Weights of a small transformer language model: 14 layers.
MLP neurons of a small language model. Each row is named by its layer, matrix (up: input weights; down: output weights) and neuron, and shows model dimensions 0-191. Each number is 500 + 50 x the weight over its row's rms, rounded and kept within 0 to 999. Numbers have three digits each.
Before each neuron's rows, "fires after" lists the tokens most often just before its 100 highest values on Wikipedia text that the model never trained on.

fires after: " m", " M", "m", "ov"
L7.up907:559515378456439536473509514429515478538486435463461562552500450451548553517524482513533527524498501494548525490470521438517486434526547541506523459546422413428487510514477500560490478484593478542494535543626562491406524477532527549470506442362468454513502395477532453442504464470590462515409641483514429525507503461450542438518473520526465413438478505450529488463525557540516525543506485472506461479540523448396555537517567506483525485437521632516506479504473570574463586499479598551613565484582524532476524529568452501561556569527465556565421532524470614409585465517385551468
L7.down907:450478426430473554502454499457482513514456538519495519462532450501574507472535506481542428505464485518536613501469547458544457572468416528571464513510607603490495471387573473425456514393408457480489384484476489430564447496495468468495495503544544530520465579471414564530463593538486480504395511547441550598501451446539575574500487571526601510491523505580488523501508544542481463466509519488592497513572556581588466412475478483402558539466532443503556470590521395476585526472510514503471535543567432506487454434493467468518527429440454559500506536508518370558562515499607475553

fires after: " f", " g", " pro", " P", " F", " G"
L9.up663:574612402508587537496451603460495462443447572510479502502454526461569506526525456570502484591513515524495574469514514504471480467481560550560505509463434586530434540503451543420501466434411494484643572521510563506548591565513474568440482444523547476494466554436563475405412411463511489476558527550615464477482568468486541447493502489427496528544524554540647511527482421461500380539519425402467510462410549562552495456540504467461534480454554499495458512473485463541501491517567488449455574410513558487411455530508593464536553464549506465555470532492558467506487530579435483510
L9.down663:526478422599495456573525469469522493523490403467520494581488511528594505575479570490586477509549489502583524482526381522516483556524440516576538580484497541516510427491512487493544455485490493461513462514511428477462454484525467489509465538482474504489474482510454477443525392478537442395429596560478493559391507568492558573468507514606411478514462482486514438508447458440506499510411522538593513466606417555437491569426359529443541557480479508573517558459539557397513558539453524424590448558585479488454613432478460437472461498503554571432512588469489471488526453535559451543

fires after: " ", "ap", " s", ".", "el", "5"
L11.up640:556508439510434536560443465520448462524497511446641526565480438529518582447517507533485443475518519547458522484474518550444492558561475473491576527510479398432595427459500534530502419419544350483572452481548533583493532515488525558497513514470526528491438497519544508437464501452521459472445516517481577473531451429535597575541560558456526455600504407515479564499511465405491442545487509436435502383502485410492473512453634480519565534506520518464418566438521514621503455519454516461431601489493530609466571506462488503462487502463458503416566425470560560458528541465446574518
L11.down640:578542499504531556519489551430441449660538637444508496477535435516546474541497562537519505570511585472508417569491516475443478580505519480531436551480492523486592524515512510440526566399498482553618444569388512470461567539505448454556517554500439469541498602462495459542496495443483478456615458453401528580470511498480518520467401482529444483572544561433448463568515525489534500447476458506442467592508545439530586485444443499458513493488499509489493422442484508475458486487528540494468508505504450468501407453522539535506483462506429562512348407423620446520472479579498556506

fires after: " v", "le", "er", " l", "W", "r"
L10.up69:466426466549553517511499539441524513471462533457481506530513489422525575567573495490568462492468414482537464538525539570394503562579554596529505485491514507436464460542473458530537513533488514431515472440485428422530513497513523447519452577557566528471454492423449515488489498385483574440469517550513528447476492439522515546557481514437601538553494554422553494604489407427611444484572601431428589549608442478470476550472557551510479539566464492377440603520567440508483484526428494443497567521504424561421459501572483629439516510490531447526512451476520533521553518463513409466
L10.down69:535516579398561457415534471505391446575538498600519456487459546555449439417554512519456432505515489409561516535480479452589538458566472494443414527582473476597525469502430463598510465509517417594473479509479523479467518522463512538486520543508457501474602499449472399464449543591510395547539477560518497490504533499426482490564439510517520455468559476479481474542474521531415576554502412509561506496478596439456537420446614429517549537486477486577487466541467476526569484480488543549527443448439461439501535481458465413626483528518477512473545638557485581574483518561491475545

fires after: " v", "op", " ", " ab"
L7.up128:444502479476447430373445436503472524541561515445551562528496537489541487543520533521495472479487450412461486465528473423474443460557464451584523495508517529554447538560537577480551576415464473451486504458489475544540552518572566435541577594535510429433566482431468493567512589501501472531526601536469595500441466523474558571496567482490543508594602482432490481459465453475628506518469536426486412508459501455478446535465573414508546512413606515558563507469511470512530505541520400453419478472535581585416462501513534633437424508516536518503450485538443448602503474534451455488
L7.down128:467408554531459533544462552470400491571456508471585542489499508495489498485585440556482556484506559515434494524427571559481533487467494519496495411552402508516461512429567542475573598433452589497531544422480518518476548568461447485460390560573459480523494440513466474541504468423515544495588454537444550590485488522503479431539447495552504485531442569514552481536450429433576548464501539562542432491373440469479523463572479516596501484576463536558463495569545527436462534524477617516510532446432431487444579542525458575333495449503502559524474487511549495466511520452433607537

fires after: " P", " m", " B", " Sp", " C", " M"
L10.up670:515469515518426572492457467486603476557431436446418459533465556461520472587589532498469479602493547470487484504443543523522487550516478601519513529571548446525481517544496476463465582518497496535481532457569521529509409457493531474420512498527558556424492550395526544421478593608517531520527588501452473500511408533458498468493557509418452433510498458547356463510440478568424463545520461387581426508461535540497519482434480461552521560498501595488548530415567525478568421571539500572518534403421599485442397498458432443454512499464447533485509442514499474448568547479445571522
L10.down670:540496517621547580463490475413533470525478470517448476499429425529440455578501470580528489483514415504463534544454520532478449485482450531416493558625446560460564453451536572496562520522525482486537466531465555497512467442493487511554480532551506526507514503513444398448617578553467476446506481445429501554433494564481398418518485460463481483521513457531466461505556530503482414510545486448437452567422431496531544498583561541452592590502565503540418509339452601459488495507620479503430570506524517483477544498598445530485492465474525603590564443528516518557526463496428551428

fires after: " s", " c", " t", "C", " C"
L6.up887:580535471452516471397449544487520421474492517449553507524631528529495484570526483534504524522540449487529505515443495495575385490519448401431506535489440570469563578461468548448455579535582624575534465529484522527555490451475519641428457449469493564489502456530402455468507450562552434488428509519535588519486517449537466513472429530422556514574499492557585531457440497483439481550470530442486519574516497567540523501389568548511500480437549436474452496511511462486512505524446468439482442538455566639428482494515564472511494455462540414622567533489494594477461546546543506578
L6.down887:533489513488571519429524460505590522473520463471564530473457507557606354405441450509487506523463463459509537548542420527503461442508487509569538440542478473500500581516449510490476507582495430493467572466518501497445513460486493393483544466424513603431474415495539472482419623488476554407503533471471497464524512601495484578523529449427386548553467485495525521579465457530462481545452466492527478472505412508474447509536470529456504552470509572594507482468451449555539515456495540456620455499505514425482545552499427624643580440427488527480578598587469566478435536516469541489

fires after: " pr", " ex", " L", " s", " The"
L7.up874:577412588600453471450527484474505603428544483506526596464422484484506498575528499369531490445558524481584513509436502474628560525543561513588463442495482520488474516477465446456537512482464576441531438459459566523491564468477452424429450507494527555484474378464483470494522511489623536444584513492452563571412561444406542465497475435473502469551458507458605442520592421502485550485412505434448491437528548468494504516488482533510555469481506514440540532476518450490476469429520459422456548565389512599463527481565511382486536496494532451549539471580511528502543520458521537422
L7.down874:526568510539471468541479461435699509514386466443454498517510573520392520457528482493445556606455544452440538562442522464514509498588522429456445553516510508472562482441542556540506489592486478603495483486441519481493504497532472545490473356593541399532509520517575462467488478513482525455445495588461479492480428553627539498556526517447488479475511466572421533523523419507463547503536448558480528519432483591469488474451549509564541383506484550489484584491466505455465621526530531502533460456510452473551448555408565488489467429475503417506546538469443509594396522505509525534

fires after: " D", "A", "est", " E", " ex"
L6.up309:462451499516464558544503516481464475563541540508501546486494471460517476502455497472532429493486510484473590452611527502494512501539542465484439471475540473522540552584489416501421442501427602515471515403368470509510508488475453442543496417413504567544594553444419440454591481515501545498515506476512459608477455526470473489523538520484540429459442516518515555489498579447564502493472569514494511507524522424493520520569547365462472542447420505574547466522599536463587506566447426650401474438612513480517562531621538494470461478466482426533502525465515519501562386622482500430
L6.down309:515523460452436545505502496488449469542511543526551503509533476472420503439502455503550581589534387468497484551509522429564499550540461544466529531581546535494376543604449423505530455460429514405472481543489461513465465542461551542507565516498511426548524592491407510446458495544484532490548445509541413503557577515447599469473385575547438533402530474511586504578493372524566552515451501494464590487471486575516496424563462598449461487478487516469475498547479482570537504610519420484522419481436448555462481493529413475446535346474490573598520519464426525524520512516501530517

fires after: " ", " V", "f", "v", "^"
L10.up185:466437516543573570475628466512539464517488428537531452521527470436533548527451506430485510526477506477577490458513572496467452518461548364570506522488487486490570488517494508475460562483575545398476419442471519575457506592413494535460512591484494498498473579474410590436526420520498487518476533560443559544549511560500491505473497444572388494473543612491434502492482486559481472538533500491514499530518484411527575578486468496509422549402516552453393508399429572446468523558502452448478584576624434464486496446559484406513597490487554447439484472497502451456595518544431494547
L10.down185:608550495483502517478450438483461463518508538456579506486506536397492437466505517583516544442496490571500437548499496556476523546545543558476545538579527480458496600552590517587481417540466538480531503455502529574508483495524485464478570460518530424470434525531483376447416496473493535507522514449522541473538507558503606480486530509416468409520446594498444547532566411557506484433611455431510572398463489524501505495557504535502576504538589424451515476480454449540471477517521331592480532483421596423532440506533434565402478504425428456551456490481528586580440480481462503488

fires after: " in", "t", " al", " de", " un", "ac"
L6.up673:471450518431480566545583499375516530478531559489459541461508518522481571478523489471470524611467461477425530473430497502517460512533469489384548513464570551553515498542547553488552390534382554481509474525433452527598486513465530439537433505521546416494517455544560523458466564504540420370560491504495591497485541510581553424547486384523506495531469436462549559480429471623526545447438524462450561560535495394590524556449474446612512507421561476505421393467497493490519588574519493525469499482502495514491500461551446511542543493481523399494444456524490448527551395530497535556
L6.down673:512503503511447471461560517518434504480466454460443470410533542499487477521487487574487504461585508480467448533538521495519519500509432521518516433552433466505515597513481461509466492502531423446477449396516476465489553539456455593418468525502500526482587540570448473532557441585503448544556484489477417491537452447495465511600602596504522491558416440417463617492492536464473534673479532497499514516540451605532447471424585461492551399553415455404418511543595488538412470643534485472490475566468613503559506492541503548422491491543526597548429483521490534500510521460506436495

fires after: " is", " (", ",", " B", " "
L7.up720:571573541461551464500476476531528504460523512464519570531520594485543485548488566427513474566618525496559535529607504472510488507489558513463592505555434441522516480554589416468518497490504432441455588496495486508556368637445528458534526549428531438487432522503413462339505426519420453432500529505473513443492498469499447518449457502484456481481458470511572578484523526550475472449523494524529440534469436564494514585456404584525528431490445382554510498529554585547492382470477412518444464482536514439484566482499604493474445484493475475496523452562484592432491502520469470602
L7.down720:546477564561495454518485474456521524414545534476437556468478461421567559517454500531550563503498495434536497503464547457454533555470532509459436519574515507509583556529489560537494478485560610480543503460439536456417503452465533519512537439475512570458482497416452496645545581489464464555493415506496649431470331486449506496507517535527386450454503559558465469568460510423447623509540544508442499515523578557442477463567493392508490537509576480537402506522449422424465515443515564503594471461486404516470471554441498495484510491431480465555528473482511525530531519453530641514

fires after: " M", ",", " m", " –"
L7.up290:598599492455508478437656561530503437473470496480536517512535563590437487586407492479483475501451417471491461575498505477463534516505461508539469463489476513474441496540533508601440435452573469570468521482451481551528474614503518565508481461534500485423522540537488542507508465550469465489527478557418489515523502472421489534467492388406400452457535495512593516487545466569524522494563465485535471535511523419529459482525590502500481429493508421451457441497467638568580466501492487486567500410420466525382565563601575521515453363435552500460552486531500588427509515524551464551
L7.down290:471506478501352553550454531448528511536480565442571433490482495511446585553450509546614541474539415547466530498466444542545549507474486559502504521534486434540489470498444587487509539483426459455474445441452495475493422484495689522544522538569466422502472500516454477565484565609480491515424561467506465481618417558437485573415446515457532447423536461475480507452497507464493453469418543511546543558513543539530513591464485589518545473449540467494534551511516457485440458591530390529548659504504509511565388509454516461492462557517546531525534425475440487526435420476501493502

fires after: "-", " is", " t", " O", ","
L9.up434:526507445522519470448558485510456533479508448471493450447585395436576500485489580512468437554516581500459472498557502536506515434577590560521670540446425481450533597449553532519481414442459438523543500513414486465509472601443577513471527408549552472491423575548481443487513570459394483486549472491571540555509568507395460443440498436547498413601454425472535456499411454500545568460570494487529463478499404624522516564568459520374515444549509457500515524482481549490520482440485469506567506491491566441549523533528528520520535482533460444443486454438500542531449559466497467462
L9.down434:511488443543514575454467431398447529508448482479515551475427528453585410440473478501488497474483501521595486520497441481449405441507592536544497479488392482509557401454466475431429546502518502578627546490478597503501504507565422506504484428527546504613436523546433401526428533512467488503570494480588548519411440499516489412473510502423555438639558477503512602436455470458481577533501499479469500587469513476477580601555360532602507479517458481473548502518513505565474520506465490602499493523537504496531534510398518574468479396534480464470477498496489568473506532488552489541

fires after: "t", "it", " T", " s", "at", "ing"
L6.up26:578459565465455603415543520480394539444493549480595532516515443450487516485575437457475541561581484477471458547459550529476438455561504431461441415552460485579489540516526531486417551460499486546530552448529472535471553478559457538548562475542464555493461456536517568476523509476489452396530479526516552543545514508573490592533464527458540576458376463453417496376507440435495450469472538559529517549531543433568543611438497619482474469478528423550479544472496591424546463501471504480458459512437510495524604452513570523562447386498449494464529436548391522508556417533495544490
L6.down26:512482479512576394530465482458445546394492549519498461394542511433606575518424545467444538466569464512518497530493543445538543505493629467463523489446522510458500541450521521513475500484506534531484568459495535519534605420475572432521428489398447505418484553518574550556445552553445577521566523493526549484537460433500511453517545442462492577478650419566476555473575554415387513475462509451494494502540481539475504496542518485512551541477532502576474523427448401521500495580546484440454396417587483465582563502487448508451519532505495451551396506428575416528441549470470488541

fires after: " bec", " g", "iv", " comp", "v", "f"
L6.up586:407518455459495507493444459459530556411481471504350469392563467497457494455523533474512518474500465556588479462556519459458484568524550475368604480490516566568550497525512485444484450405517454452535557576509499560547554495468442451530531558462529490542479518472438473428510426445543478472480523525504602493450487437569521493498609468501449532503492559528591503491441453472618561520497583583590529503509513468544551551490475459492455531570589464572487483503537494488407518540419515432501521578512559479501411464621457547504556549391609537484490476496549420534500584510433470462
L6.down586:538549520429472507578447485444466432508407531479500555501537454434422431454501510525549525470514463521446531572539536406512487552531512616456459502475447372444547443561575529563488435512513517530541468455596536516536472451506450507463450498508489428502486524493505489510559509419522468430494579431571400574551491526510472542464468403517555527527444402474458489467464467527533448546480443599532518504434530590613497507633506544456542521541588522537482475492520503442530415437492609595537421480520510487383430606468545550505503562521532393467560496559528494491420487514471494519

fires after: " ex", " f", "f", "m", "er", "t"
L9.up331:526552474540533395513463540501554460606435538453429563497447538497501551530529463501530563567500506481559582565536469592481515471521519469422445517578500502623434481595538403419432580453422409489560459562513497517439438507466455484472494486394551523513447547454410528464501459572490520512448548507588590576449506435407426447490577452508501518475460605498510472481416500543548606442503520491542538577491434489440490548505580397494488504484516440421465472489555481548461458510455463507472569534606514514465517498522474405433484479466521442444463601469525497450518514562505462465
L9.down331:492454539498524543517385519503503480554492510392514456468553510520490450489580527431531470433502423502537423449551484473474444494505533511506607433450508529470591468446504438485482368437494515443565525476603490415570557447471468509571575466443490456444572526542542518392443478476493474477542488541503577465495540453547538429525525582608519422525579445458576481556495366504557554400530484623538538444430503514476445515592501500491544513511612453491508486555504527521603553502518488420482568524418569530487553493476503423538486456474516561426546479474491502566468559492510411512

fires after: " c", "y", "hy", " in", "all"
L9.up71:550540523440513522398466547605523460547490440477463523488562605482411501543490540473503470510555523543471507563492584462447484489521516513572436521392361477564442576574478479480528512484421547455445410558458505480536514478450515593531540459523450575538531422542530511514527448424522479505507588431543489468484524526597495565563524496448491577429485562444458446579509502540427419547530496567506500506496482539466535466545494386620524490492524405470495513367477444446499454469530468563530473409496475561466534530405526537503571401514521430550541542505520444407538482595492481539
L9.down71:436485587592466460551533473465433480546462607464544449418539474500616465483561461500465574534540517440556478543551538532526521525501485485415423466464520609521574451442581482494546441472540559498478501427514426450419436529583419411550549490523549578491504569497460494522476531549478492533436484551529453550469506469496546509500462542537470544478471487470492548403599523550515511474492423487503495470508405531522452523449490473407575544458470515481553433419444466514486536626621442531557466455632435535447521596532544503515476479411492526415516520424449540531492460495583500414

fires after: " comp", "v", " pl", "f", " f", " sp"
L4.up188:550519434480361478438427487515580529667525458486461504595490473417426551495533610573481537446535575573563484579428459478411478500458492552551534500472538461469469431524482373546420558408517450544534497476459443515591512437485532500473510538540484554477509490407572474547490566500505477456520489532412528411475563472435517502480535470517514492555534449502528428421491462556516536541582514541468542489422482520588547461525521620536518542472551631463455525563443469446421506500488400445532458548470508549514554464465457556481451523514495518560502551452462539573515544493508525472
L4.down188:485487468551571449520523642561443540526507439517594419498599514488477482489482398488502486565517509496563595491543515526519485547533484526478573458539495538510491523530427590441469476543403502565634490525485495428416527504546499437534660568471511508530476482479498517411505484540524525411429449468498498445518545487509498512518442544432572465437474505537467463513524501493448502516443400525442483496622531522494491468519473489553402523493393404402548510455542497408574589484477470557401481512553420465494542491615477471447538407561471438498528552540476473465459527440557460521

fires after: " p", " l", " bec", "p", " le"
L6.up472:444543564534486438590406508520554431466505479537463481518529511499462454435458484597537434462507467447534485471461496416468439547454630450451497579502456507488568472423472533500420584413493496575482505502530636482490512452524439518460537472522431600584497516441526507486474441460523497476566508548526506471591525454462430481444532479467486447450498542434490486566548595534576523535553407499558490451514455474484394464461530459468499617442511507506539482534542427560510400518511560477491493490593616529459478504553574511455519538618462478585446404395445536469488539466523461565
L6.down472:432407482478413538503523560479435550540451508482410456399563498566520531458509460491545488382511500456484390403457477506503418462504501480511563419474551467492521505533644566501480452517571489514519447470451504415578550545583541504437527484526459506463438513498542519397507528496486490553372538446540493531502502582415504613538460565528661460482613497445452564504422539515467592573517530465477484489496613481436461544570519503474534458559491544502503476487464560494549487574548435523603516480554440469553535514477548564522482452484437482532501476474410543516452481509497460485

fires after: "t", " v", "at", "v", " ev", " in"
L7.up814:501574535480519496395505532507499497490531547496532531394406432474527541401501494499525497469503442470491545486507444515475521472633469514558497521484547387503500423386575581495464524402462569557536485472461515524467543495458498522497563503512469476453504442525462495526487535473500493410514555524534529540562498546492502473545485514557440551475498501354510585541553512556539474470471469454427528532560457521444536596469517522473574526462559579525453423462441505479463511482619440494435424420428514461367469600484502573428461406488598436519433501541543446497564467619402473542
L7.down814:520474466411480459538489462456412482678399494481495441472522481481498529606430527495475481449538457568531555542502571414491462521483577541482584346398424551472482557589396508550471440458431577500586487418454510494507509501649517409502488496615540430488523557566497505590556522532513500495545469462499559517467500501455490542471504452406528542494486518520453473485500499557513470505479498505482532501487472522566551511392499489478503509551481448472575503597494503561523482513475528452528486430563548489625530516492527479469438575525467472471450490418440446433457512466610498483

fires after: " v", "b", "f", "v", "er"
L10.up219:541514497496460493563449560436477583506506512424514552445540556461458448555509564519532458518492450544514462455562460537398531496468553544477483480515520398556496464515548411497508557472424470529431443549524515470514493528491538457431464553529530547489541495501503501514517442450596535548519566514456605391439573454394505557521421531528505524479540430528480554413499496535645495520512534339505492480591441541414539542487552536435452397535497512507406503438442478439462527524562385531508587475501496592506500411474523569479561459410508382527469509471437508453515483571470558548
L10.down219:451505447484577488448434447471416465574482395448593477495537493546477511466488467480475617590563469477521541496469373533527434455494468533537505471558590596476512523484480559490511501472564491517556525474516482461592391407485465416519483570535575474471508515542513469556525572532493466577534403418484470466485497446571454418487518538419438538588500478478521487499427530488532471531523472477522543446465470490546438483559513357518556511473489483482473435500586556484513552481412467513520541542472536486616640473537587435489527453505481512638552526423543504489477590428509472534

fires after: ",", " M", "at", " m", "m", " |\n"
L10.up806:493554472548461476531658435419578440471400450395487520450525577444516472551473540515456510484471531541512510468568428544488491616451576378574486447557537480452528662436487469498529520465497552449554531462437479529442460546440507564515531497582549521508514434571474505518506508500453433496472497510474422583484478519487552610496442484470437604479538448545461514452506476493605515455567451556572523472534516508529497474409564487462532500520456465452440623416489520514493568528515507492562455420537399500540508527473451418454516520474506493504522553587451518550462541533571488435
L10.down806:577517556490449461542395522453504474557476514483420465599527453534482460457512498538501448554473375490416591570494531563468399450570443498486547613463479465589472407457615512528568489533488481533494510434544465537527436454528556442467533523407450414395542506377510496532510512534525518444475494481478509474455607457453476469494541476520600490496499547429549485513525490571492486492432494480619474469584534493562423402539486508573497470461527524549426507537542462519514429510506506486477550439499560463595480526446537554550528585583575448467513477422529552433594489560493500536

fires after: " f", " n", " m", " N", " M", "f"
L11.up935:571482514509577527425575514469540448552524543497567476469518530447409411522435557505512487501462573429508517493575478478448491453487527455573490424493461550385412511431426505522510415536568568500569463539643497536520536495452550491465457548394552494489417567581493507457502573521566531512509522573531554586370493506440460456432530388512434415523531443480543443573496496577526531432445556450491553488501497474506415485531551493499458476473490563536475507523468567502490518585624437414550545474462441509532544451494421493461450576519536507465528497500533588540426502582525493451
L11.down935:520435587609520511493494530449421472538540531478599515577505470465432520534507539516490482467554434514532495512481578635552520500445441486637486522457508507453445456561509531459410498535489390564496385511540580525461552512484435515537445423503416618505471472443523526509439415527447521428514486485462482452496479525486578550426453509533486514497503489549450453472521554553507549487516481547560560580461501532479569600461484382485536503525461541440481466452543554605464447596481505549479536586456460519418487486437505466483453522489462505586408434396492603461455470490497484592

fires after: " ", "20"
L3.up0:476389553557492671579496426514446484603450484469544505515511593474464540555520547506541421407507560521488530491486512481350488565506467396487478444515476521592494518560519475438462521503483460515473510511484501472489376467544537472451508521470455441438497477499399478437537654519565502548447512494523534617524485486435551485553501517555548479510472495470469499464522538506551502537538506406487482488562504415414508569383582487513519545526496530548527439592541548482511485512468537418456596436581453516577433594506519527537473475501536513473510489516478483525483599490432607524
L3.down0:500540495552482497445465559476446481470530534564462551560447416451475518492463560485392545528469444457532517553550440508525454548557568528503496501495530613467537530544511600539468571432540469494468548501537594419492630671441488451564517503589493520518523431579500554583546419519474478454588461448457493482527520435564432464542469446501501490535494528552502506551473391485506540574497492508384514581453462447610531530516518412477470522484539471510471494466416428579558466451473502545474506541529545465394465522419404521465511442420501516526475407406571500527486460492500467453

fires after: " m", " M", "ult", " an", "-", " N"
L10.up412:479524488556477593498552638488535464501462517483510543483520460522436539446544508570495523605513527429573445559487504475538501528502504509450444514539570403465518466525467432480492399490530612517520425545579531535434472515526520497474418507455614396509480493490551423428470574455501497431569589446487426605510534462438518470476498477478427484502541413480525427428509508571506611557646578501432532529487532495421437565455505446588484546485497408508468576495488566470510479489491474549525574454503595552458482483529475464453488476433408521499498433496493519370506558472541493533
L10.down412:493388546511430524482470453505525526538491541485469433469405531501427433577506512425555539459504364505586529475538546497541456537464523510493559456461516594489433468448450518456480634545545466508514548508494429466518471468435500588501528494586532663453533470529460567567433475473474443488548480477493513436459530516529505462480523603500513541519459538486399501406450483485476540581468525561573512498445504461408517519599621468438518584483538522470489543497532520537511532443563538604532423498506364518478590548549480527539473468567477446465478485517556477468499384528410468472

fires after: " c", ".", " g", " p", " C", "\n\n"
L6.up286:563561469530491516429376495504475535557461534545596527559485490552532437461414482487444436476389500578477499515519487441517452511552504521487520566418500579465500551481428529442484573566417612478501435506470523493539415551519531550429399593474573521440439570500515356421405492463394465438474559571568530512520507472507501455549460438503573504541511526557530514563406557593463464537502531527597530504461488512481517479504445475476537489493460392447522522514504484453528481542471416468479518420541412525420535492462540572500544468489600516536478544582479507457589510432492505549
L6.down286:491402526529489517534551417494535520468479499453478503423577569593514457530550441534431571437464434426533522553505551501452526504521539506511518489460473450502502476489454489448485499541518447508430584452534496472444570430461503465486604489490574556528547506428544509515542433505477508484491523445527545428471483521493586553499507472466443590529453484440492463440480444414560491437424362533448497399506546641507477567441554524501460596396458598584564601505441512566507541571551504540463480497499540501426456588437451552518496482537474510496431563433570481535401516632506520548

fires after: "-", " pr", " pro", " e", " ex", "\\"
L6.up133:480471503519431504476564516509463616487540544435619478448511494518454456439455499515510540459514490565591468436445558444618472550449497539528540501457517606512448543406386532491548502521388534494498467483466462558584565490498484528451521471530489556557528484433515477503532504548431575512537472495494486532367557465451451524648508473459479494547484549465482494455493508512572520467528492549518515508392423546509494512549541469470539539471500491508524584585428556494563404591434452442435488441427471513530482466516453550466507414512411508548466380496528513484533476563567333484
L6.down133:601503586535489451551475509418487487451499454542448500577525574496519508622488469478539538512492463470492509545584567503483492517494484417586441505581514443436439419549539437610514473534557513499537409432433509528500517531597429546449446554490570409562469441514483467525551511509421465482492557462478462527516386447594501559407467485451468511450389600497505505556490482479412569490468528496474516404520529494454505459531500490480490587534509529470567494520532401513440520563630551484481571517516412577500442520510511489587490541458558540443478477401392461473503551463471562545

fires after: " P", " pro", " p", " ex", "s", "p"
L11.up921:538472550584522523565464640467477488502528425477420679561454479407523473519503490592505530538578528515459501491421564413516514581505574429461479524500457496474466445551468439532510490499414475532529539481513487599580438374574513578495491424471548520461470547498475414445463447519614547550559545495446452465632490570413528473492493523438489534510544478462536491512465517557489515462503488479609509454447436508537454470456537459523476488422569459521536454493572436520460501471615482484502541446521504563569463582522502488409539467522542493502385456456500474490461512571472463481
L11.down921:528427456486466515535418427488484492567494470577580498520410534593443619483475458458533476526487500575570429534528428544534490451504467508533538485463599553448592522476481545362441495513518495363431501463554510502494448578404468506494543565518489554493600397529556571433545453499424552480433486509498475516520451455536428523512438568569518551452466533441511445487510552544498462513514562455459505477462539523531489467557541602519494412455495484468479552454479580455603505523487526538423481566514453343523497440517509501511473509487411478538600562510547430488465502469552589529

fires after: " f", "om", " m", " F", " M"
L7.up347:569497473568529467478617535525570482449525486569649459541503446470460429429527518478456488444413490538498504547493546438466472535469562396551481531506524540503528565598359553490462516416544530469486475484458486479490490426454501490497479451508443374433388424490465493443438453589466408475534498587459502565503497536416486432518536509473444511525419552574536514408543473570482443490472510511484525406508536479541495517506586468542526474456553475502514457417509493580396508522539475491433483480529524422532562472472509484527546424588536510476563557615515607490540566542474454553
L7.down347:551611514528464501442421485484576460463559536381508506508455518507392563562469541567502492441624403366554541464458426594561414481526479452495504549496482448479488506504467528516623490604507453598498443539499504510522552554432422379425549494465502422482534557536513417511510527454502553494550459477497488513552516530535475504514562567532591449498469485468458493505506509436516583394589514467541475507441512559464507527470447572516471498463481424576557576489557534547498545473536447526503470533444469536533386553476537402521455521508556488476468560419506540536447457504543424541

fires after: " (", " ind", " n", " E", " D", "-"
L6.up249:421467521466485487538549445456431428509563522515540569386513504438534492523470546487502425453442500473612515463547556515546473522423543517565506504462570380474521512540482442471523477534448570429510531475403466489540515616524535514465494588417492471526588570453502492535555600452505505512566552532426447545486471475506467487509470511460564469494378436566517467542492387509446559452554549529517429546472554548517499411513525489532453449488566473504508559449476533541589452550513493590443390375484517535515605528458586502423446446537485442477510497483507555491556523637467542453
L6.down249:513521542517448460456566445438447486486512518396420536529516534656490498423497523460597490539492492575496396526547414501485483421502495539450483440576512559502441502516442437485495595488565484512449429581492404472502479452505440595510590441510529493490521509423517520530463530530480488588435518529485554449518432505588530474505474499517448479472478490526440470557524513453497587596478598604456469464475498547468449514469383491531556488615467627525501536518531543493577544519505580425502488528387546436494449486454507481545565561552420433495407514447536430554462461473552515463

fires after: "c", "m", " C", " in", " c", "ic"
L9.up765:520520527515543516475543595516508451498378402476437584459391620523574443504570499570453512525533426579534466505474576504503550595421571499543558513476468566496495574435495463437548474500416488518453496517518502406496563498508542459543514411441496524476522365526500563503454504464509462509496531530450510583545563515530440489414504527473471418457438569472422481496522539473604562431487430491562424594453562472434455496473474496469453639522471503537458542531463503562523481544498499532578464475590454516422565480450449499485431432546463405546489552480458478509558544579469480510
L9.down765:414467518500423465468499409417500487541515550472548488539500489556440561488507576433444490482556515461513464471477404586463362428494435560510493579344566488520454358553499428549449485590515499469464439517548460571429499449502395478470497502516490541549562574487470442536468473475408472512456526520556489502552554536500493539509506505437482519553570470511509506419480537544498491515530483540576597500594450483511566451464598502566572469446490507452519481529545526477540518528483461488529574425446501555593523460598488530498499596509526514487526545516598532409492534386524502393